Weights of a small GPT-style language model, trained from scratch on English Wikipedia: RMSNorm before each block.
MLP neurons of a small language model. Each row is named by its layer, matrix (gate and up: input weights; down: output weights) and neuron, and shows model dimensions 112-303. Each number is 128 + 32 x the weight over its row's rms, rounded and kept within 0 to 255. Numbers have three digits each. A neuron's up and down rows have the sign that makes its largest values positive.
After each neuron's rows, "fires in" lists the words (lower case) most often at its 100 highest values on Wikipedia text that the model never trained on; "fires before" lists the tokens most often just after its 100 highest values on Wikipedia text that the model never trained on. A number after a token or word is its count.

L2.gate1552:158119110154117177095151138099153066161124108069149082137121123152132099168120113126138123157129125176090082076123105117093142116149238146148084187154147130089168133078126144131163179163148149104129056123126095071146161102127115180134109183166118128108157126122117117109100140174058185134128178180181102110077122123131106150190132141154085129131146094162114113098156187144139128141122146146121139128121125126145134063065133139167141150161153182089121115114114119132110146134159014133114165135101129127111125134116109111114112094123062078086169187186148203131165156117142094129
L2.up1552:122082112115108138131131110114099096112132135118144145125076115198105035116152144186126133145145134127111146090086075114165134121151161052173141084111107109139135085102156073130169080087152082159122070072121135081131118135160106132057132106128104083109126108106098108161113132133153099130115206127148134139156113121161127053142105057184173125121151134106062145094163059146121171145125120136119167194102118064132144158157107118109167150171174185118104098123083146158112078144127134146120118089113119082146109103112145142119145060129135133173072098098141077093110096149057123136
L2.down1552:115133073085163162138142182140031148103081032150099127139163147134068129114061113113111174139126097114145188148116123114094082176139068133072177145117120164129177197172111181133182126174217102148163119157121105112111138169152085102126165072158099119147097147159192118110121157205152115098130085148157156095134183129131154125119157120112165120144115116140148160134126085176162143034144136108113175146168132136166122135095179143065101043129113092161115087107159125175118127137156098142100132095078121122102147072093127116122063118145112189097113071131136118154143127133124182176
fires in: "there" 45, "it" 28, "property" 8
fires before: " is" 28, " was" 13, " are" 11, " were" 9

L7.gate403:132115153155086131121116157169086140114160099129122180117090161196162132116107140088147121136058162111130125133145157117178167161151133093156152093047120145146107133149116143110079114071114066121064146172113154178090143131066194173196151128119178055088186129143145146108183180118105164147109150139162123128114129117089096158183119136151191083141085123133118164143133119137093087114092054127186132130160119125161096106108095213101176126151079185156128132152188121109140130167104145168118148123111105126137101099163086167122160099143124180079113196073124112083117114170116145128
L7.up403:065117181149131106090116162100064087153112151078113135169122156125089176138123178140104114110121144104094054126150142163148116165137172138110037145144127118137072108147115143155157115106090112089142161125083140088047183118086170123190164146132148094070162122156094140157180163109101128153153164171168167121073116144134107099155154155118108172112163092104101153083137091135122093123067122139160121123131088123140087105151135167144145096107143131205115087181143189157154097107158111189145158132142118087175076126180122210097153060144153178161099204109104151096117112119158072096
L7.down403:140138106112126118145136116124068130105101102118125084134145142120166104122169097056145078148134115096152122105114147122117141137118147118118143163139093114092165055092124096153107119117148105172109120100144172127130136085124155103122121143053169142121135125200091114125144134161169116096165133127091103156079158122149137176182119159141060059051124055135148145174135133150136150163155116193122130147099084143180140135122126110137142119138147111142148092171123229088090075131084159137119097132138042131158116146108056127162093136146112109111131131119200178093125093132169139120
fires in: "u" 23, "no" 20, "s" 16, "v" 12, "jr" 4
fires before: "." 79

L2.gate1281:146177096083127165183181114115155167110039102139143091134094090130122138077131209188192125037110124122162101137112126122193133131158163074120174138156041136168123137101135135098142072105067112089206132122052125130122116076102117125144171107181143116113110161167112143076137195082125089121195122122112070117149141134108137200118107126180080118106114133158102135142102109130151067096121187093133126135105094155134156165128146088107182129078125127148091094126116118145109119122120112127103115139100144127107143177140179193148140142140162154137163103176128153114137131140142149031
L2.up1281:111159060193081064129097113119111070071157121094134092139052154098138103086179150158156156119153179188121113055174114140179133143105119125081165177140131133115073120118137109124109146138088134173156128175147113131156105176097038142110119152068094173182026109075113098128176130128098085122139164090120078103118092100085112094168124165203116142044144157080086100103097106156186159200100183153066138101099102095181158133119135132184134087125123135118165108154117164094114078122105162148127146182130150104102133165146143164086126076129139155134115098144083112154125111100103111090
L2.down1281:100107118136089104153094056119177081163151184149087175166122192141162139104101139121136181148137141163154090113083152097099132132143106178140128141141166140163159134162164134235118204107090151128108116132150078159109192108121140166145106118078144115092149125110122159118150098138122149146119165124099155087142105113183098107129096116080155136146186158130175112102113122150114144156127075160087192056145123162122120153148101190190126074195061080145152130130177098063132119165134073088114130133168155145150181097121071100150118118146142153081089135106137119103133181167119118121
fires in: "0" 38, "1" 30, "3" 7, "playoffs" 4
fires before: " |" 77, " were" 4

L5.gate1228:124138169080101174053120172128143039120151143133117184132148150127151106170126140157057114082089145070154155138109090141094112140110195113128042161127182096124073151077115134141138135115076163131122153088173130110111113165136162169154211167088113110170116181158165141140114096190115101135163115117078168149072131109082054126163174050130069100143115115134107113118115119145148132099134081119165111054098132163218095047097126147141123092145142083109115165166167098113132154167150074110149086146099128141064168128132202144064147125086154135122187134172135137155150126141095119117
L5.up1228:108134192088108171085144117184085114144119150153097154137144100099161076121094167132146074105144167092146162193083149138170104091109125099106097137137126079165116102124101149105163095079106124155124168144132118105154160106109138193078176129103106199160144135181137110129125144131055133135133088106114138151099118088065132136147137071120136093173124136144097105127186180112178145073159115119146097146084132148156137088065050102161105098119113156113100110197173066085136156123184110159110109149145193163110120173171135139157132180075148098087108091130142101127096067085097139129
L5.down1228:124095133060111138120124191121160106123148162117141158111136110146096146139095157093120114152140152131118099131145129135123110130079141148164109118089161176188105164149121140129110140087112119107134178130167141160131138098165101196183062098138038080122140200173091110112145120123074171129117106108097111087145136121122094168152155138141093134131115080165113152177148099162165149115126149160192136149088117193116082142143072146140106106105111141170175052082146076136085105137137113127136085149131165154123177096116120159152168095091130105120104114112136172069147147169150120139
fires in: "to" 28, "of" 19, "through" 13, "on" 8, "for" 7, "via" 7
fires before: " the" 33, " his" 6, " its" 6, " a" 5, " their" 4

L5.gate756:124059139122146179073117094111134177103141124133144127125118124115163090159139170174133110132143110127108146123149145087158139149058164137194136101115074167109134082157125157052110118116182129090159147123160151163103127172092131160142175080113090133063149072181136105158179169044152170189116145161112100131138105071170093108196081151060169095109105101157119194079149150168153113157145173114116132103121105093085127139064080131188133093153104167115224152094168123145090098122129112149068142131110131111065158108139105088105115085069089109111112128165087114191165153105119138153
L5.up756:149083144155134114137123154087125135225166112092113137092116088096079164139128109152087097184124031134112121088096077145108108169176085114068102104082101141155151164107139089130116170132125148181152120126209115134106154184128129134085193086119129068075109115137141150159146130103109161095141175119118130153191223165151115127102145129106111167144100138141156116121088149108130152117094130178034086170125071167144103122137114168107106171137150117111184126124104107160185077139133096108138098179145113118127132118141150132156107115096108109150106125183150135135090156102127106109
L5.down756:158128149097117047183103219100134141142127149139190185146072091075087142125101110070128164173152113103143107121097146182086118083213140148145115145054110107166142135133098081114145159147066096166124099100145129182136140104173079146064087205164154105121103098143140141163131184185065142122133186141166134106106107112137180109082136090115129150103131131110128152166125146126121096116156115113029095085209086136134142135182097122101146071090192116109121127098093159176129102065128109084135118116111145129135125174155158137123070135147130130151089145068138155099100084159093170084
fires in: "of" 69, "for" 6
fires before: " the" 29, " his" 8, " them" 7, " these" 6

L5.gate1012:143170149106147074159083128145131071166117115136101150091138055158130136082110143170144142119136094124097133109112015088150114103093155114144135173172096118111115070129106067180151128083139124178059148128124191112147170177144147111132188108170160140106180151123199182091171121090127115166073106113176128143159087125058052105139131105161101157144114127102117143177187113118155123102115079167136134113162121154167119152111047112098128138062072121095129156083150111084117147138108133134035125067080142124143116180150104117098059124137141139115064210141127112122095132053163131133
L5.up1012:184167126146090159115123094078122086119083209131132102094111167130169148127116122116152141166178116123169017191136081137171131126177169122108152111104066128117138126135151110136087171151076105109144058131150170112099114101161099142127066125166151099122129146136150062097187150117130105125116125140053172112112136158129124173152120150145126153093136143186140096177144178098051075119103067131043150142103118164195128109186132136173163091128086169150142137167083105143146129134201111189118133128087137134163128187101100174177154095173112139140127122166184108175077121139121113156
L5.down1012:099096089133146163149133119131136088083087092142135122165127121092086055136144137052163131158110149075109078135157145093110135114130123121066167140084110095114157182143131132103124180108071176120131091176128077138130080117087157115095109076161149141106110188088104170129150083135112127128079119113131139173142142168211166176146114144109160161143083145184122129211096163096127117085083114220103144170134160125147178127168122136216099132129130169112163121159107092105097112142114077144197130137129138195135098137095152124153137145131167128125156161133138118175079090166105106160
fires in: "linfield" 18, "suzuki" 18, "dorstenia" 12, "heat" 5, "sauron" 4, "club" 4
fires before: " (" 26, "field" 18, "st" 12, "uron" 4

L2.gate597:110127080132110126126097134115200139126101142113128178187109131101128111064205162095130121101104110104175084117134084114179163075168141168150116127154148165142094187135180124097078108144137128085113111087168111089133129075129064137175085142110054115138195120168082122150109128176116128166151215119149053104099108143101144126112146125142076167138190075196141176160147115084132122120138175123119138144136100124095098136139133150114131223143166182126079063137125132101168100178123116116121133107124125182128187144123152202122149131133155121072084093193162115069159131133162098186
L2.up597:148092134093145133168103147090160151135110136082094087165114094150121153092146111119111165104140145193146094096118105158172198101071178099126156098154142144134086197137150125136139165144156094123185098088146072184114139182151137111087142128169107138168142122131040168116057088090022155113164191078057133078111151185122143196126126087108116096075192139156077139131097208097162151145066080145076096123161121145176132092127113166097134106139184144126080103166161110137078068086136127115142118103138055111140113111156124150110089164087161154103141135097101089094106134094118157102
L2.down597:116116144114161133132120146165108118134079129071144135153128178089110072131141112167115148122118125149122178108128092117157091124122154143167090130117122187153192093168170120098090063117155121114076140080124092095115086139159076108151189090155092109160120085190139130090172124122142101197213150144103131126146111154132149130104128124136124136131076114134164162129147106115160162163141140119116119129177094159105062128160180105106134198156163151083089134123138129151143150162157106119109115165143091181149189116161107114092117154157140081159118082192146079084097181211154148156
fires in: "there" 67, "without" 4
fires before: " is" 20, " were" 16, " are" 12, " was" 4, "," 4

L7.gate608:079081145072187119133164130141146121147164135123078112170192125086144127154083128058141132145105134127133121168118147101160118136134089137121143109145111150099109116151120119124105097117080117118141088111168155084188115122145128150079131139080120115144123112128079149090062104132118167098127105113116151135082116145196130148157160163193148151133154133166151145141224139109160056160115139129119106107228113127122126157125077102149100111048130098103153097173130143103131135072176151149153099126121125125133100086125106108199154131165127201166155124121151216160143094167079126075
L7.up608:114162086193167160127102132089122078142127128113137190156171122177138125136157120133147127109062163120167131141170113120144145130137089134108060114171119084140115151137076092110120174056139137136086113150111170117114102149073166112107138173147124137126114132169130123140149022120121162129170092135040168081107156152121152163103187149186140115082123228129149138160099139076110141103099160157149101132147122128138090122168136150085086151154214138097100092145102121124122134130074128135127105214131140115161088196144134149107134119147079078164085078135140130094084088112097096120
L7.down608:144103150131104094103171106154145167094106129184114139149135117105087145104152102095122095117095103145100152133132136109107087079154105101135164136133076184128151132113080123101149094133166093156162090137150107107135118142192103118147108134158110082101085138094099113120148107127112185136102111126142124165099123135161100084132143074131153131114102128058145087167147148145173106188155130057146181123130112101134159084141110112103176088140131116075128154126147115071154085132078181138147112117068090154170121120168096136131116118104166082087087148170082125077146170057151036154
fires in: "of" 13, "for" 12, "with" 11, "along" 8, "to" 6
fires before: " the" 38, " a" 8, " with" 4

L5.gate1247:167154108154149144082089131144085053138116168169102107124185083145115145151151128189133145135164110087095161138145162152198101126144149123104186139146102142102146114153180217148120133146124108139069118157113104083149116162155121112191128106135139139154185186092105089068101149133121122083123177149145084039084112161123135167112103152113184127127152122146093133086133044086091163085121157083123092146091101116167103169165136075109162109145098142172099143198139121155181117139148145139102157108165149153164081178111175112226108141168082150125183121182120125156127172163141116099
L5.up1247:187148111162142150094103096137076105122165173166150073076159085120142087066128125076110115141166140140096128139151096136126204121090050120167135136126175203101143155148117096134153112128085104118086208124160153088160222203123118169167123134106072164099139164138125163114148090152198079132200134134180114096000120120172072147121148060107147156114186118108188140123111127137137124153197133036134110117135083084106121085051147120140105122112094157135085131151100150110071129146108115119217159173105103114111109096125100131116114091104070135138162153122159075174163091125071164160
L5.down1247:145125078193150147120118140131083123144136157140109102083154196107076133151162162023122099132145110143087149090122063113121129129086133159095138114170161121180152091142128138125092088146080141095132112200143107092125132115119143086104111155111159138160162118103072113129094158106132139132133131093133090099123070161148157165101114135070121124178149159146061174112101151134153128121107097132145154079089165118102094174129184105153141139096210120154087106186108126123135176099102155117166128154133138112147055141120140152164090138154126117154077110184144110053134114101088111116
fires in: "1" 51, "2" 14, "to" 7, "green" 5
fires before: " |" 52, ")" 7, "–" 4

L7.gate1326:117135125178150162140120117157107119150125139092103133077165100152125125116127184111101164140136159144123119122151148169161141141150090133051130130126124185139135123134182131117089125134111135131202157160105129115119128151188107108113169143152145071118148093102136104129121124130148139115088120171102088084089130088136117099133151154141103053148149111126115087085154085107165114098066116186127125133104085156178116139130148141096123149092098150137120109116084139198121087173130102093134130155100173112132188094114105035168122084140118110177173156091183161129136164075112149146
L7.up1326:181093136149098187089112056143127119138106105179151148101161151127150154131115159073105147180157115193105177154118141169160121108108166101075126113106117131092122140091164146132127136109130144074148147145148104113144169109197115127068180102135076108155120131112176210093129118130183126110124114178185108135104141089138122102104177138134077064117143050116108042130155131135147140119072114149163150151078100105124149119106132119101131126140175107066141089137096121102139135121123152110096132153172156128119128131088077096167134156150101113107119136142128176159118107078107151111
L7.down1326:153132150158118136089146111116131161082021146169111117110165153094133084136129183125112107174175151156115135129150115163130152154111130128133170119091152219138124123104142152094092064121115129136085094175166094112114189131205134116196198177065161130130072066095116162143139141108141077155151141121130098113143138104125151108153148153078090115123150092099157168089148128118155129170096087110100170124079122136114176111141127123126119117120135116083159118085089174090212144076102149131146106136131109152127089149133071107111140152083090206143137157121139118131152072099112153140
fires in: "1" 49, "2" 24, "3" 8
fires before: "," 51, " |" 9, "." 7, " years" 4

L5.gate1629:121083123144110156091114160170130091135137130131086108166086106130104199078149098189118083138152175098162120099145114109126120153115133134098125127129191099180120152069178141122118085140165153138110139141142182150151113176077107130117147122167136066126107043104133124167112133149120117160191116099108145148121126110164135086128136160078134111114160170079176107178138171107095089077111129108226106203070094129188117127099124108146095112147090129130157135144124157097153125150053173127091145164115144137115147120161121126098143130178145091095099149088183161131115139124183133157
L5.up1629:113142167121134058212199075103133187138093092167106112109119192099090102163151098142194138125178123100160079127147144096119083170123156188099124111139128129104098096138134192156167130113148137180173128158127097133072118164126090159141084133122141120154161125149156096152136160143075081152169111101174086059085171079170116078110126166153169192158151103105114151115156126178076116090189095129119150141156200198110100142182199117079156116141116136104135085110142134183152146173175180163141154130125129164113132191097069139106084097146151140094132151146110130184114112175166134095
L5.down1629:113147141100147138127140126195129111218125128099094111107129117128114155117119168117119183116153135146084115144134126161162114164180074141093120131108166135104144064136160102121169128087116114171083117124154138117143115149128139121143106068126117091148200066116106120137098142139077106146113154055123130086134134091127122130146053123074200122125100171141142165105119150100128142102160111176146174143168121159144125102140160155146131149122091145103106137132162147071114099184117190132147062154165131146091142130113134128128102079093071174156101167104088102107107113088065130117
fires in: "u" 31, "united" 28, "o" 12, "100" 7
fires before: "." 39, " States" 27, " females" 7, "'" 4

L5.gate916:143137139197179125119095120094152120169114138160101195138138158141113147161123131149124126168148130124106130085137083148194117060151149152102096193183092087126171083134117187174093110120136081145136159126091165095137149084109152139101119218145136101126167097111168155107128079109142129091063147086082094154127119109210124167181116113194090104100167140091126132154059114127118112167185079077092080161131080133150100112133143138117123084078116160127124203145135113105099105114120117169085133150068107077117124106164077142189090143120113119137104115096161148125204138154055181121
L5.up916:160146068122151142181140080126126119129137161124092147147127104097108161172155188067119133175124148096168111168155119174088132135149103100094081084151102094093163176101128162126085139086119090178158138155162096075142141092092089145105122129154115060164157098083094136099130148142173093159111127136138088141156204108129123049086102188130155081122168158155134104134128155147168154128142150106156125047098129165083132130123169086151141165116158116101092066149087082106119074163211143149184106092133103178200084150122129114180135154106111112175115118070140095137148110065127093079
L5.down916:161167064117151148175101153206126103123104168102200169086074056140175114109126185087165174094110127145124091161150067139149110113175069138053105116115098072173156126088168107085103122153107157121145140130114130096111192104095134175165070169070103152136129125046143118100130118141099117129125110113122110116103149137194126076124153135192120138159148139179102101114054118124130096128118145147149158092128059107077151109096123138120144191115159182103083128093133123096178123136128213122102102100112072124107069186123108100114181079138091129135101151064127100113107042111170116088
fires in: "0" 85
fires before: "–" 35, " |" 33, "." 9, ";" 5

L2.gate1672:115138138149083128142085148122174103121134192161114122188100128187129135167137137132188090129164166155130164143151089171172125141106092136168079125090111171115152077094103141118104120121191086158148193087166156092098135150185144119112135071157159105088140154125164121166141165131094107147072161170111109132144190164123108092071121113130139121102095119127131117134132122089077140124135126142161162164085154119146110132131133091113095162079110170151153132136159071149154103162129108202117140190179099067137069149109128153106089143155145095125107120111194092084136129132112126091
L2.up1672:120115138128150151155138097183090172104175123154157143149119149126159096149168107133154075158069086118035095178134109114136177154126133125179147124131145123159156101085152133091083183082122107092075091150077116131107117140077152142186212126170131113162114111110136132130131082112164148120166120131130091101187115149165082151157081128066139176168120058112094138137137134124119194198107140109135161087106118031154137122172120135153118075105066105175149113120114134059093143083122155161130086156122125117096100113162105114157148104083116140138135156102150086097129103117110179173
L2.down1672:139079148116144149104120129099090091103131136149153152177129095124125167078089097155148192108105105150083112112115111128126116142154121167098144088067062121150144201136098084140177091141125140137122148128153146064183156058082152132129086128150093175140131090147124138111088125163145116114116099122169053062128163102128122141171136094096136137118122154120132146129114139145114054093140129131084155165159129118151114173160110065068084231123186128125128141095118150115087149129128123148127093178163144147090179123133126185134160128084150142177145099106104139161113064125083145084
fires in: "of" 38, "to" 16, "times" 6, "3" 6, "side" 5, "2" 5
fires before: " the" 43, "." 20

L5.gate301:155175126135142139135127155183075096125120172115137111086054128164161052065077144122125103140124063117134178147127146141111098164110123124102100145114127158064144184117089135114095063113069101101176189170087193161119153104102173176174115091079137137129120104170147179117108114139149082116067160184131177169106137112126085068136095154123129093130166103144125135120172174088123086156195132092137132071103179090084127089120160147165147139082092123052124054117100068062118153082150080102157098113157175121135170151098107140109103148142091214103070060158178165101186150148144134148
L5.up301:102120172181116104062143108157126130149201152156135218135174091148084080112119074151158130132141100171082133058143129151122161159102151199135159113113098106126171152082107158041103158129132130099135114097080162097166147119121124142130112076133181190130176168106168074119118129143122137102133143128118154150169130172155146101140103094155121120174076143172108173199129155102208169140153088092105138173116126117192076117136088099086114177074115125136207115118125131153098097160168146118128130163114104137132071152117082147133141168080132096112181126138120101186114103158090089135
L5.down301:129108179163124072191109096070122171154153100106135148131136115134141132212095164078119169155084182115132150155177084096137111149148115043132154105090080077147099163159130124161093117145168128111183144135091160131139070157141146109107108104121163076168136087136152114185088126104071140093131124151066145139094159133125174129126133134170105130109104172148131135098088119106118125077119149067212093111158138123098078111152185119128169105110108124105114166161147114120176180118143126140088139133165163157096179154153188146145129127093088118126102162137114058135118116073125124117
fires in: "in" 47, "for" 16, "of" 13, "spent" 6, "during" 6, "over" 5
fires before: " the" 41, " a" 8, " his" 5